config.yaml
num_attention_heads: 5
norm_eps: 1e-05
parallel_block: false
init: "uniform"
init_std_qkv: 0.0324
init_std_o: 0.00764
lr_mult_down: 0.7
beta1: 0.9
warmup_steps: 200
schedule: "wsd"
decay_shape: "linear"
final_lr_fraction: 0.1
batch_tokens: 65536
doc_mask: true
max_steps: 12342
MLP neurons of a small language model. Each row is named by its layer, matrix (gate and up: input weights) and neuron, and shows model dimensions 64-191. Each number is 128 + 32 x the weight over its row's rms, rounded and kept within 0 to 255. Numbers have three digits each. A neuron's up and down rows have the sign that makes its largest values positive.
Before each neuron's rows, "fires on" lists the tokens most often at its 100 highest values on Wikipedia text that the model never trained on.

fires on: " to", " (", " of", " and", "American"
L5.gate100:158141128165139157132098139191093146127124131161120121132101114139134135106078108152144116121091152168183150172139147132137119106116102134161125160097130089123138118137146119137129135174182090181137162115106132149166137133108084102077151193115138147147111111111103151170222120140085173091107098158103112100072128107099171114078074119105136090109132184108148114159203167060155058124143
L5.up100:180175127069126128126085138123136058145143147071100096150137146146069117160122099142135103170127150146178124074076146160125065146076099114092168145127123107104137140175125208104146089120135130070088128169140123082160139148166078190139121150103122139133109125151140092110219039123141176138135139119135112130143140148168099058177195132107145085103127069070123157094131145131126129184051

fires on: "0", ".", "5", " Bu", "2", "1"
L5.gate925:146094111093138112143197080130133210222146102148081111121124099091118128103091154124142116152095100141121114176080128166115132169170164129139080080142118146139126125167077159133115136151143184122102074115138079159124147097105111151173110120090112094160109118132130093148135110089141127117130158163157132147145098164189144168133127111160093111135115101115117098125114132164146148116101
L5.up925:114128087082119102148114128110147175160081082195116096118170074112131151132157108184145069123116147089094128162041146126123094115149125097084160108146145145125090102143105125138097170140172142089099124120118130155146117120156088125138158135096140106132151108129090100119126101127092088128146113160080116134117123114194105149090114117115177128125131163139063123087170116189143136132117

fires on: ",", "ly", "ic", " often", " is"
L6.gate323:157160097113120104123070155090147160080129143087164161153189132136255118127116120157100139097153186107183166112132138111153138111199092123131146152084113121121164111099117147143162112089184175134128153117169058136153134134145200181100166087098091100194104148106163199130087060126125162160132153088181183078123147149109116149129212134118094162155149103111089115085118154138141141100136
L6.up323:137137140138179075125127087090146162141101095137102157064131121132145111131128131118077122114196169080146134085187114156035184070189194116142146103117103099157117131098155182152163197120125116094114135180165102127154121137131149122099143115105170138136077119107113103110125164126137167175154088104142174150153094156152087106136145200073170137144162146108126091156169087220113093092132

fires on: "2", "4", "3", "7", "1", "5"
L6.gate660:105178157084148140057120101150177089082127163173145142172162107110168172095125101150174142138127080150138059136078163204107113075121059141111201171115149080083096114066123132140127162136160098188105132185125103133131174083156106104118111143131101079144146102109157082124132090169160178114190156139113122127145130093089147160076155135133155175127117132197131083114137158153099128109144
L6.up660:128106102096107170140114104199118121090133124112093192108097152114129120168136151128096139140200122084086096180115128158161105064125121116152229168145173103139132117157192139138127159094144122125107135062057112152133167096065169173116091092128184140127159128226162149152094123116138147067142115102164091132129109060168118117052114108089109131081149065122088117093136094114120129135091

fires on: " /", " to", " or", "tri", " Tele"
L5.gate862:109150082051156096104091121150093174118135068099131181130147150126108134134151083126159164123102136112100105100134172150107149073106064121121126163095127118112108118104121160129113155084119192114110205117150129089129130123114115131128150144133103161118136158184046101192143155089136155121143204151118094130120136054153107126129126136136142127136142137136150142119187143136102095178148
L5.up862:079152081125158054163055143102151154143108118171135158133142106130070161095168132195091076153097122131109141123072200082175114125092090135153086151163099156151197143146101127093131137168140159106039116054132102113159186071184132132121105085093083154096119129119100143116137094138139203108180197110126142131123095111171127156111119165138097132146123125105125130119118183159100114122102

fires on: " from", "===", " (", " by", " of", " the"
L5.gate457:137135104159123100163167101124077126088100146114108122177104129087202140143130169119158118146127070079137205099100145136088107162130130174166093098077149143149153159166154174160121185143110143123073155144105138184124115092125149189067114175105051135113172110138135186215142164134138132150100144115081138099143107132149140138146136132113141067137137136132085173129127114131191111152149
L5.up457:172144142117051194046107146131108153124092128092124150137146144122069141137129138134177085152110147091106084153105111151092112107150061125116084080161159085163116122164155122113123136128120122073130101136159146108156123150125192120127168158075171137104131135144137081094174124156175105164159074106124085174110102084124126173084099114145126148072149161129143097078188113100123165093070

fires on: ")", "\n", " |"
L6.gate261:149106145086094147141111166107145166111148138157129105118096133128062194116116165131118107072129181163074132133080126132166175132146102101160123162160099101143130170148149088180149113148085133100133159115141129118131106131135150178132155216144157126114135148115188131155180117126091142154126138110122174136176085184100179121147126114162176166122142107178131142139125168164082109149091
L6.up261:161131138157159094111103091162089105129200181156141101148119150119104095128202090151107118082148141075124103111137097070136099093126098113096090159131156162143114098102154076174134138127118127100156098139132100067135128076166107185166169105158093143165137133111146082163167131090145143153109100101179181107118043076102124140131122151145114173109160148158192149116164167118102123120099

fires on: " to", "9", "s", "ed", " from", " went"
L5.gate711:156119112140109125148081118146126117107101200093163093132145119113146131131103137162136107141127108136152138126086100115130114098142114066148153125148166106144165135155124148111130151135174106140160120135085145120118116136142132168123139195083077115076144116134061173158119100129049141154146105136152097123086147188159159121172113108190161106106078091091157177127148134078196217141085
L5.up711:117125112110096107110102151154125096091153172103106131135111090104113120151175186080156091137124093107174140078087202183143174100080113133151176187142114111134131103110141091188103086159132049121092146133145191163171096119154101117131133114153180102219153097152074124168087171088163097138093145138138108162065111190117115141081120186089136147139087139083117119093111141096171131126099

fires on: ".", " |"
L6.gate318:110153121169148134185111120134153130148160073126113194096133150168169140105129181177114096167175109118136157132166116194125087119105183167185055134192148124163089217158131174132078161173125116118187070110131168149134129106127160149176121123182133130115170114141190158136121096138133121161134168101140156185137148183077169116082128084142126149103118174138150093121107190136037139103072
L6.up318:124145084168061079125147066108133124223172106109108140070119162164080106154091119130100131103168147130093162120200106127052152094145135121169173116091146126129136147117196118125166113150176172093149144153167087132149067119142071153163189108186140175176125135105095130064085126169094167147033127145114189171084040090120151135115136097117167159131115142165113094176106155165139099147128

fires on: " to", " and", " not"
L5.gate864:154057130061120138135088116176066154091114142169065102150087152126194086117129186051155075150091141127140177108101138143159120130114118135122119133130126105180120142095126151134249122099140169130135097134037127101089130094143011151100160123170110138124145072122116099151140142124042148107158093120117119115132142144108125084069130110103137134120080146144064124138081140097128164111191
L5.up864:137117063087144117144111109167107126099134205149087118127146110105086099105123213097078124123122131154138126165117084127146112119133149094068075127153120094164165119106144084193151091099145099110104125099087073136119129127124072121133124167105081153088130057091074116184159092064085181118101133110124115097099125124171149186116101088129103149102066142111094170128077138122113137078205

fires on: ",", " it", " voted", " but"
L6.gate464:126138153207064072079156133108142174105150138106138123158106154103142121129075130143122130116067167109166085120122119092120152121138101168113182087088099109141156130127137132138105153101109094116110134122171140133129068104142134096121135117179137118120083108132118162174211146179183114105124139109160074155133144098153063175096095145180180051195126079131082051090126139131091116139172
L6.up464:137106102148105096125141142116078130140167114106143152145109143124068139128104168081134097078135178098133106193176152132116109098072132102189107151122112091095116131128137133080155151118121119113135136135074125128078123107153058138160127113145082128143076091111158094116146082128111149067080090156182135094112104102057106164117140180120171144062111132065163056152155069076169112132162

fires on: " to", ")", ",", " from", " of", "."
L6.gate792:124149074112141183174093114127123173143160131162147095082119101115149145138114129100043124128096099119184134123049107143131137083141120155145112120108140133109164113153085106101159123104135084120170104156085129133109182073108063099104107184104146186154163100119130105131158138169154100178102077100091146064121085143078121175170119131137134018112090154149116131117159118081121126165140
L6.up792:185107114117145155165064084147154114175170168141128137124101075142137091151140076150083144097157157073109123103151188143078171073111110115151078117106120120127079083113137141157168128091137136033125117136095139136069122093131134105114145113146162127103114122089126193163129125086127156104120102076177087079150131101205098072139155209140143163179124202126142126113133170118160139103092

fires on: ".", "vis", "s", "tin", "pen", "ven"
L5.gate16:109062104137179096170155084105138162102086077112121083132115139157133138113130062090124126105064177154081117177157111129133123170119044099116179076144098067144149124128172113119115151070120080113069138138144130101141169163166130154091140103098093129094134107148076168087111143101144166175122161113113068120118118096134090149070166138099140147111134115117197086156104112164123162153078
L5.up16:109171066153113104118118124113096137120161124140112185098073096154132071094045159114096125094173113137109091094107070129113188200088118140083139181120162088137137099131147116154066083048110164083055162078085115153125125122143155101101114137089120107133120169118094102100068103161151113157141102135181195100123198062159130129081138122162141111185113148097097169120096085125146164142153

fires on: " is", " (", " and", " the", " ===", " of"
L5.gate486:140156152154150157104107162097145182136130122096106115162123209121118171167109150115101101179128167171165115125104167125124126077122141148180139088094104135117122169095152038146131145139141092093115070105156112088164153174105151191035127142141129094133120117133157149107130123113090193119181154076079031153167121117153075094114158111142129125125177156125145116114207157127116103154120
L5.up486:147103091112110149143092121085155142151103153119166121170167108149094106058111129128108161124128080072138190129082106140142075110155083163178148158128130198155062091195177104149158184133145120157160110062133148195152156146191156091130081097177166096103135080144102148158107157170138116130140118129146128100128132145056170144161126115141113113071124115144125117171089114177082165143136

fires on: ":", "-", "=", " even"
L5.gate601:136108141110127090132194072096118142094090137112090176089165172150106110146150151096133123123138140126129120143109129136089161070121110102127133112136152051141078077129166108101167140134102174093137102111184087063143106101158134156107172108086144169112155102107111118124146085128183135137123121071130094099132140094157122121120199162116094138081111142121150089149124028076128140073109
L5.up601:131095142132125057153146188128166164078087152154121127118111096124138153114024125112124125167049092127131067106119168162222139206132121148145129192112124097143137160103123100204122189051123150132093138151042130134127137084204157069099186141131112102117116086158117153114115148128134172116159119109129152106110139144120100177184133132057151118137160106112142138148158126225107139133146

fires on: ",", ")", "com"
L6.gate101:159124138067098102126122147081106198097150151105122173142121143077118130144079155185086081116081121159133121135125109142096127118141144173116138103117200175110168186119060111077141138125125135159141113123139157125108146145139151205151121126142130155153070133126160124071091126154121110189106110118143244146116140067131131127077147113158188091155142140105085170101166145114132149120154
L6.up101:115083074136087186100067163114139098112100145142088130082107108173104155078141112093115129101096125114111143139109132200118128123182151095103125101118113158096082164130144205194215132131125150111155145130094164115155136094139109151153171164114095084142081134103089118157168117176163172109106153164117146180102126111035124116159100128159164143149115157067151181154194074184070108093165

fires on: " |", "N", " "
L5.gate307:089142141052148093105166107097136105124179077143114122147104097091108077131081112179139150164080107131120093103094155079041143082101143137151129100051106128154135157129132070158115191126078154190113164126088112122154109113098094128135158060113090093155179160167157159140116127124097134109115116131156106133150147108098144100139146145154105133077090106075113094135097089110106108132134
L5.up307:161061105178131162187066197151078131116088139118106138128154154140126081076174183109153124127110133151132113102152095173118114118114108127131176165186085179100104165144160106133193112140124151108111115146191125079164188139124141130129140129110105193154127144145131176157124131122115097171102120173124096120066142216144137123144102097054122090139157155149154125091123144135166087086122

fires on: ".", "SR", " of", " from", " March", " District"
L6.gate947:158135143042110108172128103096105158130121094106111139120082128090156084155117120064073160140173130086125120089134107127082073167080086059120132125142160163170121099237118142144078125062111119104122153098104084130148137150160087068119053190145050146095125150084128115187153125096068161155146127156139152076154148156133106142113137094133129151116105205073089084100116175151168134081140
L6.up947:158183154165126115161165149122112040123068147134145138097143136106127142134189119111183136151115088100128189155090143146092114168133106184153158114108086113079144122095149161165097110145095068145112113095119086086188134139103192135094167096087074122073133121159117155148134155071145094116114140082117127167107154107107115205131083077104156119138118119143145188128110120128161143193111

fires on: " p", " Li", "li", " man", "Li", "di"
L6.gate43:071142091139113107092118149141097093163124128125107098144098147110141089130117126136192146177124138101091137135121087114122099144152175130107162151142103143107130166153104114138137139141122106144172107133153110107176151103154115142128149104080133106093133097074163086159071168042114113175112123093136133057081058116164102169094124139161090155172154122126089163063114186171094088104125
L6.up43:152174102089105126145133086165168102186131124119168079185075080107080089047114112103082060157079120111101125146154137078056166142055107142146103121112131118153142177110097136101144181125204090086107151142140107128137126196164107150082125123063104152097106107133099143102069133079133162148142075106114163135139166152162130135174147062153133146104163148100178099138105202130081140125060

fires on: "2", "3", "1", "4"
L5.gate912:122111161112085088116184119136176109152127115108151191117125130096156152135119138136165074074152157124157108133128133138117085159070098105133154140082186032173126116077117123096176163099117180163123146136099084136176184124152125147062171057123145140149120141126075118163190129137202163121126135125143152148087063143108157150088154192112102127119195138187125132135149123133140157113154
L5.up912:146089145068138094102152171156116112222178153117138165087128171105096102139128127089170174101112133115116151179110154074115141128154142182169098099088159149090131090112108142118111123157137171110176138160100066085183147142101150101115169103164141169146111134107098083134100145122140110126195101119112153158060120089110064080160193149095120182148173085118099100095160112147124137136108

fires on: "-", "d", " |", " life", " Po", "a"
L6.gate678:158115184107137182120085143106147149143089134114137119056088154091159133148124138130076106120101121084124119139133150137134128134161147099099106054123129105164095136133123041141126131119112141102094144045142117098118156128131097102096131116194132147047072165175127148105110145106105136157165101159100143110110088172076070136069109112100131082073149186101153082085178136124132102090142
L6.up678:117136192104100079108076121090173188111104114037144158124095163139127089145107126158096125138104189148149152130155156154163203098164196105179100109078175119129125134149096142109160105154112156129137130175120120130125148157116129113140098111130118116067101135167132111071164134104134075175133117172159098098114075157112109106109112102129082139150194168178121185137082169126084082100137

fires on: " by", " from", " in", " to", ".", ".\""
L6.gate818:082134127128087117100029098092105167144115181171128142124094168128127143134193170102164108086124165120137165099148135168105127094054192111137056136133100059130113156139159161076182102081194099104152108165111142121135105155123142128121084120164147135102099113127149173146132129095128122140134092131113135128156072204136172109148118199187108112127059179154155082120192141151130076142175
L6.up818:103118120175161143106138121144116169206148093093081147152062144143144053181101114073156160023193100152068104121177154102176131139127180106135171180130159147161093129113058123135170096120154124116114163139121099097128148095095118131120161123113132153173137171127144145141152120120162149159121121124146140138136121126128112136128100136148133142145044152137161190076161170085145157085146

fires on: " dis", "s", " mi", "ing", " Dis", " de"
L6.gate97:146123107159108093082065125137152133104156082060135191159121114109092151091134099144122109130151132094104136099141107160089167128132137122149140114092061178161092145119112170107134173095125126090159105096170104080083125122156121121211130142136095127147103166143107156158114147129145116146153059134080128126142115144105151164140181120157116128109164127117155107105149090152064157146153
L6.up97:138158153072117124109151120114119065088099125116138096129096122077132117120163120106113092132085110087111136171184095163137121084125123090145134077077089144127102215171082126054113076104148181136118118124154135148101111150155178110175124127127148093128137157151148126131117117119089105105141091164139078147156133166115095110129124059157056110070110155100148107131189128104080153181118

fires on: "pa", " Sa", "fa", " Fa", "st"
L6.gate583:104153121074122128182113171119120105170114083099116128142173117144126121104092121137121085096120157144142096145101155107178109157131104080162116101159196133163151153152173155052160138141088190165119162161126157170162163128151089076152107084109067213168121118076180094065189152099163121143136122091134133116172099161145071166121159100095137195105156133159148141144117162189124106190081
L6.up583:120136114111161121109130117108149086171148123090203138110153132159090169105090157080089081122171073152152139110192156139119107161129114183081122105110138154184101134162128082150092130195109144165149177161119126116122132092079069104142156173134101172098108061100169090153137174171099089112125088099177047143086136155164158125134094161116176118107218144101093097083139159103126136164122

fires on: " by", ".", "ing", "7", " after", " who"
L5.gate302:085103082162178143091135107144147165016087126185133128122047172091139109195126107094098143039058094156180116137133164129109121154101097120147144143076149096203101102125139101094110092186105099093179095161127146090114151112153101137148128103071118123135157133157158154176139140171112139126106085057172152098109139077163129135130140136173110102087111197148154106099170089134134113154170
L5.up302:178189144112137126114123116157139145105149163151110142115103128117141073168160114137140177133109087117172125097128137115156071087113118122108166146078131127111167121126116035025142133144088078140147119155078093173130107133197155140137120133094119095143199100134166111115187102180115107125064180129156134081191112138150137137101134185118140159055125126154173183124155126112103102137146

fires on: " ", ".", "B", "C", "w"
L6.gate375:177089107187161115174123145162075102138122110101124134161130126156138146127135148145127119173176058082111188162154121105111115146203152106069121110163147129125123153096154157131124220157107191082142076087160116128112139176123113066176158089186098070113148158193112158135121122177158153162143137100166164141100099119169110075151160156139159195133079154166103092180129139187099176188095
L6.up375:121160092149117116105083117113150178065106135176089111152158147098117158117142120096163157128120103202141124165143121127112136123063084165124170100178147157146101086029122146152108112103037117070119086095110172128131108080168135136103103080157141105138135110113161115092163118140165160170173158086088139081120093091128187151070179146138099107141190120138164156150096130142136149130131

fires on: " S", "s", "S"
L6.gate213:149077110138166171121169150137154113093096081170094070140154146127191163089100132130131136184135153072110174146167152195115136133137169133126132104212087147123089152110067137145139155115119090116198140119140091134097187116111091128143147104151098124093106180135086128124112161093125095116163097135078102129173144164134099109107108116154133128101205110127159095104109105121136196154109
L6.up213:115144171145153118143112144100137085097104122158131143124120095123121135113123130141110155159106083139110123188153138138152092106158164028134154091200160161141127115112143037129178144144141092168153150095115093173201168113157189091192150122126073155146129150146092141122192137134164172108145141101118116114122103141085144134124112119160094118196145159099185091108157133138124110100136

fires on: " I", "I", " to", " and", " like", " than"
L6.gate233:147081085072140151144148145131105098105150109138146107129090142061145072150144128117148153106085123169120072067132190151109160116167068164135094119149151081115137171184114081147115154051080139097135112138073146121178144182175157100128068139185132117116124083156083095132106087106163118124197168069084089135146157122141092126110099107124124123095100175130103117180143143148163129084174
L6.up233:199068082134117093145142127123133122166102046149112086101056135139104182102149164147148090059081138106139094096090068080159150153116105150120112108106052100123137162176188063120110153138111118112153140130104117136125163116114106154155056123117123138125100141121127112120160096146139081149082114170129073090154116121171108118119048096125125115170073139119132105115134114156151060138087

fires on: ",", " the", "\n", " The", "-"
L5.gate652:086148114106115080106077200133076161130093118141138128086091086170112073167082157172157092212107094125111118158074097126104126155158153131116128087130240095138147088152070127078135142132114109129210167163125157124148142082100151144047129151149143112100081099084088154179165136135113149220108123110139145114112154158113164109117122088145060101126108155113141141152093113109104152073131
L5.up652:136130177149107135120093108097122073095126141107138182176134140086137114054065104143121160116144088203165119167102114133062115112152118157136095120123125170139140193118126129182164131140135115135128069060151136142106129161093153117125136165183068118123159120113123124164124114182123102107185077094101109104103141137151084122151136162167135123174090124144094161136116100128147158173169

fires on: "1", "0", "9", "3", "S", "5"
L6.gate439:189091088132139142151172145107147133145110179157126176114162148112152134123113132147180140175146104172072204182094090169153129065129103143083140107171115130126095113169093132144138158122159146113198117091187160159163067104080151202078148109095124081133129132146157157095079095106121135108111108112147121155079128153145108126108120088159186046152121204133175132147105159064196119086169
L6.up439:136107102122149060142063107163074156159099088111098175136170143148109132082139146109100122137103139162123137097105137126153157074193117049094149110116116176132098086100148144108113144190162089158173129098151181181147085102141154114173107137181087108079114148134095134149112137104134098172086118088127148115078121132058163125123092068102126088146128147053159142074131161179078144109095

fires on: "5", "2", "4", "1", "9", "3"
L6.gate515:111187126168146174123082141110133142131167132093126098105078123166094142056145137159142117145093130187132110082145119110183093154191097076106126105067142154124057097125177064122061164126136123106150062115120132154118100103093103151126172162095148116109158098118119164173053075093169104139115229110112188115112158126191131180072119155124165107113142141151155140151129140116115139118119
L6.up515:126182150091150111120156120102141215121135129145034105069084150154063157076110198147108140138149120121166091122159099136158129135126058134086137080079135145110115120086121097148114129106149121148125151108145160134135170152129131108090129159073091134118069139153108144153089197115178147207146112099094130123062117194133157037156174115131125117139137144143117134141107155170107144117113

fires on: " in", " Mr", " \"", " (", " In"
L6.gate29:140148131090170118110095169079124147127099103110150095103112092114111178143100107139129108081155154155118110145143143149146138147141105108121114106091032118123107136061090160122152111125120139153175157125127155131114082173108121139145104186088104083075103129150141088165147103143128100049020174147108136113200144117174136109167140100131071117153138107153095135154162097190168159094153
L6.up29:137089148149148130107155094104167121112130118121124087136072131094128120114118076105114089177111168131095097172150143063150128153155101105114111160120147118122129136146179111163079073086159139111124158167101071175099109108077109136163124161120093120148098159161149138144110138118130182185082200162026098128118111149113134139083128162119130128158134056122093141104072077145102172114123

fires on: "7", "5", "3", "6", "4", "L"
L6.gate732:090131109153097121142107100155111118070143151124178202129130133171159105160142157104100113111160143158154106104092147155086134148127142116175184126146123117109132146109099146146153097140104102164099067127144142213197114080179093146176099118124163123135080144179150152122109153057124171078103107181162167137107065158115108063116131132116099142186120104179165120082126164107152115144086
L6.up732:120106156134143169160150125105170104139157111100170182129127158167120111198105130151151096178113165164148128160164161096087097151065101097111106122174122078021132140099180115123073173128144055114186085126159191177101129151169097144143166111103106127109091084102100107142173129089080142128121110070125175132059106129114150183110124179154125147083126163127102164154116098151110129122148

fires on: ".", " |", "/"
L5.gate722:125108156105145062099100110147154129101197052112146084122106155066147135091155154096083137086197114088188094146167107116155103084171148175150120107129120171082174174180078078159116097104135090088129148155162108104106104135152129096136131101143206075152114150121097154111071124204124156074134147175156141148133124103077097068147137063219162208180120077093084172109114066095086162154095
L5.up722:126092167165177142119128150166113078160163131117134129086116099136146119125123178118106151160166173161130115157187130107095128149161208161086113104171123149096159115107108087155152119152109133161093173094075147131147091175152097104143188114194214115136153169074188165065165024102192135169145124101127161167127128137102071023123132130169111175125151099095141123130132113156088114126081

fires on: " in", "-", " was", " |", " is", ":"
L5.gate136:126147147112117169109091115123118121158122123123153156020077145109191141095117112114164082102112112136134110056169162189173123073152094183062172129113084147208095146139169106161129165086151119110151113156118144141147174126080119139137150145118106156175056085174125123119147097108128123162158136129144141119098110098178161120168103150072116161114139158110194131107108131126175121036148
L5.up136:147095101141157101173100190075163185110147113143171129161141055188112125070086160175068162099197173101162106193156088135137072191216208123098126100118134137104154124124163152173137120069097150156062136122101144134140075125128129164080101126167107077093156130127141158087127105107134153139158149125122173135151138072121115064116109163128102148126175145139128143142155142163118123171133

fires on: " D", "D", "B"
L6.gate838:154070120157170129098158114118084101052170147137196106121126129094115137100133188169148148158092121103113144086157106093142121141121100146133129115117113047176123137068121097115113152161088103097129070117078126157107137109080111141121088098133144095092115124100169122173139118153140166150113143128125136126154066103144177107192142053138127123135133169185131088134143107081081140108115
L6.up838:130084168172124092063156069140148169126140129090087144122147171114123156152097084149067133140110113226142187117119124128071120169105126115161138150094136072139133117056163109141116144120149077147118109142133125133154147117164130150125148171180170093098087215071082104127075184133143132082103152143089136121169112171095164157058081091161107123135140126147088127113191130140102086079165

fires on: "\n", "g", " a", " the", " on", "be"
L5.gate909:101122128075170121160127105142147193145124146115149131181218134114094109091138154138062061120145151096143148128109121119149152091165159134090146109149168162157170120096101199145161118175107190058148127148147099150126161048140126144145082106097138183050163117125159110147086112194124085161076080070134106169122104084117157115130200106109157110109118131099158161135098127111120135063148
L5.up909:128086104092172136165105185128171176174111188120133126183124064098162131087115137078075178103140160128119163201154120144149098117123130093099148106192134182105136106125156138135133098140118114181121071117148107102097136117086135192124133114086152151078142191137139093198115134119158104115151118168119130151125111104137122202086126111092129139155098076186144187093110148156172182160178

fires on: "s", "or", " |", " as", " "
L5.gate508:157115137151149139112191122099137086110116136130117108137128174104127187104112129134118059130114142099171127139128169067191100158120176102121168096143135156152071142145083110091171144105107133137078135108074118106140117190082111086089172156066088098141152141174052106123117157130116122112176072079130077151163157123140108115153162083193116154144176213101118107114145098112180142143127
L5.up508:157091125130111093119130120120149153113108132109061110133090134115145099091162133168166053109125113179193161152118203106245094160113093094146108105070197088179078119187093113103160096150140131096055109101097130057149161147102129093174121091115110082090132167157086140111139122075100081181138089123139095128153079111130076115106104068147121146098123135095167130139237137178131145080136

fires on: " in", " the", " of", ",", " all"
L5.gate910:103100123089132097092146097142146082145130178113134094107157086128143143143076138110130126164108110100172153107098199129160099071083155121093167150153150045161130152133145062141147183131143115115097118058146109116103132136088133111145171049105099155108144162141135092117166103145138066165196116151119114160122125125114125057143074137073089133144114102118165151164091137181115114144097
L5.up910:104151143170065074130164093146117169102183080119157175140122203154142183139115131099114090090123165173143054187161063105111112144107135135124157152088163164125170081159099126081163127131177074188140120136140127148110148119140169123081133141169153101163110207133127152139118124148172087162145166116137088088077139086098140159194136142141127091129104179153088184135099126144105142118121

fires on: " of", " on", " Total", "ing", " about", " the"
L6.gate159:126116100176184132149096089115177171092171139067137121119185193181195155168102092151098108153194176158079161135144087135078140163111157124131159143124072156126156148128186161073179106137110116106147110130160091097089157138106105147141123189116225113153111120152168167135150171131093177117153090140071123120123117169108189090165150191110075121120124070102178125120149085097143132087058
L6.up159:110167103160122083185120173101166083132151110142076122135135131152094122095089164150107106171144086105124117132082124139086113140093142110139112105109134163110135110157119197134188187153146119081142134178141160102136115094127165110139199125146147129139159123124142153111099089157161134083095182094148149128119159135114146147162122158100140115086144120126147131097125091103070111106133

fires on: " of", "o", "3", " |"
L5.gate204:123100160085174119089190146091138111131172072149154096141132085092183087135142189136128150147147115154154141128095152147122110073091125147133222123155093121108145116172143131149185171075134149183137150184140121118123197112106082101164091106098115089113188087125147080122122108153093113108150187120098099066146188157056106136103109148147124118149089135166115109109140106125162149132156
L5.up204:113083203106148172099121179063110138119141167111159093145131124083075096147141097137108122166187115148195136132131176139090092063140171080198132062105153146067122156110113155126154144119129134048205163104166123140173171132130079182114126135038106108085123140142177170058156122101091118083111184038135117137123177159113167113166150166101122120172070100109116124146121103131136103142124

fires on: "0", "9", "8", "al", "1", "mp"
L5.gate459:106191153075122165093174191133137153060049140167123141186165105101120102109105117170161052118113152067123131106159112197146102133125145119073151125153147124089097141097099076148109129130170144091134150154092146103137125105153090098146153192096146130136104113092165131125072152139079065125132121119160174146134101081091134168157112120148131122099124108135098120201114152208096113156147
L5.up459:110176151135126103054153133117085123144079208130159114147146073112107153102173080142151080126154164121086094085128163148082093140216174089141173107118104122166111070066159148073113143196131131097157115133149141157104148091106115026082138136095100126109139200106140100145158087182129141128067130098128132114128133128097143107155144192163115125108093126201155117141099105086181131069071

fires on: "/", ".", " Mar", " May", "°", "m"
L5.gate164:088154079165177132122160128099179086094160106075120144096139084130120124143120108131138079120094159115112178138109118165155119053172103140150144119105148198169156083161123129160124149167113072145153137119092104144098124142096103111150100096109124123161113144109122053156095134124120094134073132142157142128175134120154131102157100125098170148142073072077059139112103107130092177076122
L5.up164:129145103125126125124086160132146146112113151115148129104120115074087149185155109131149060118115157101135145128127129121122113151070163165192103149089152152115153136140105146172121106124148110174223119149150196176140107165146139119133132101135152193172143198081102082141109130098190099142116125115190142164139102169140149169137152170141097187142127088098127106139137142120100153167166

fires on: "s", " of", " to", "th", " the", " La"
L5.gate481:103112121138091125119151089169114081108127114170075123073127101158130116171101124094094158198154082170112135115141106128123100128086170112103145139122156110173159163111156117149078109175142139118142120141180115168079155122188156061109124156133110150082171103148142131131155091094131114059133125160115132165163169140079163100141127182112112128189146123108150144136147106114132216091112
L5.up481:095152079155107068141181058122148093101142100109096147170168095097123149157145130138124108146183091179092140124129138174126131143221170141148101125134054131140174179070132151127123161120117150168159178160129125148119204141174078085093157109121113146043127124161118114124174086111147126101188164085099124160161134081073133093173145106173094092126162173161090126111141178141122157094149

fires on: "4", "2", "0", "3", " Tamil"
L6.gate138:074116230153215159125176134110089095126164081111149087130128176105106164115121061135118132175088091120154180076113175155120116112134146186183145220117150118105108132099102156114179089190199092166092127149107120175118169135130123140143140123159183139120135125116099092163157127121079075114126092174078080059127109110155188151141090178207145095218102133161063091082139155092134148159114
L6.up138:138184139091125192148136142130171134119103165126130132139144125130141123105145130133126131086131171172136157142168116106105106106101148114099135133157172170121148135183168132127217089134142090125129076093109176139132151180109189126101094093099138152104171098078153134191176144129116091134159161151174161169108167101177150096137126123136120051137142088128172152153123138141078202116120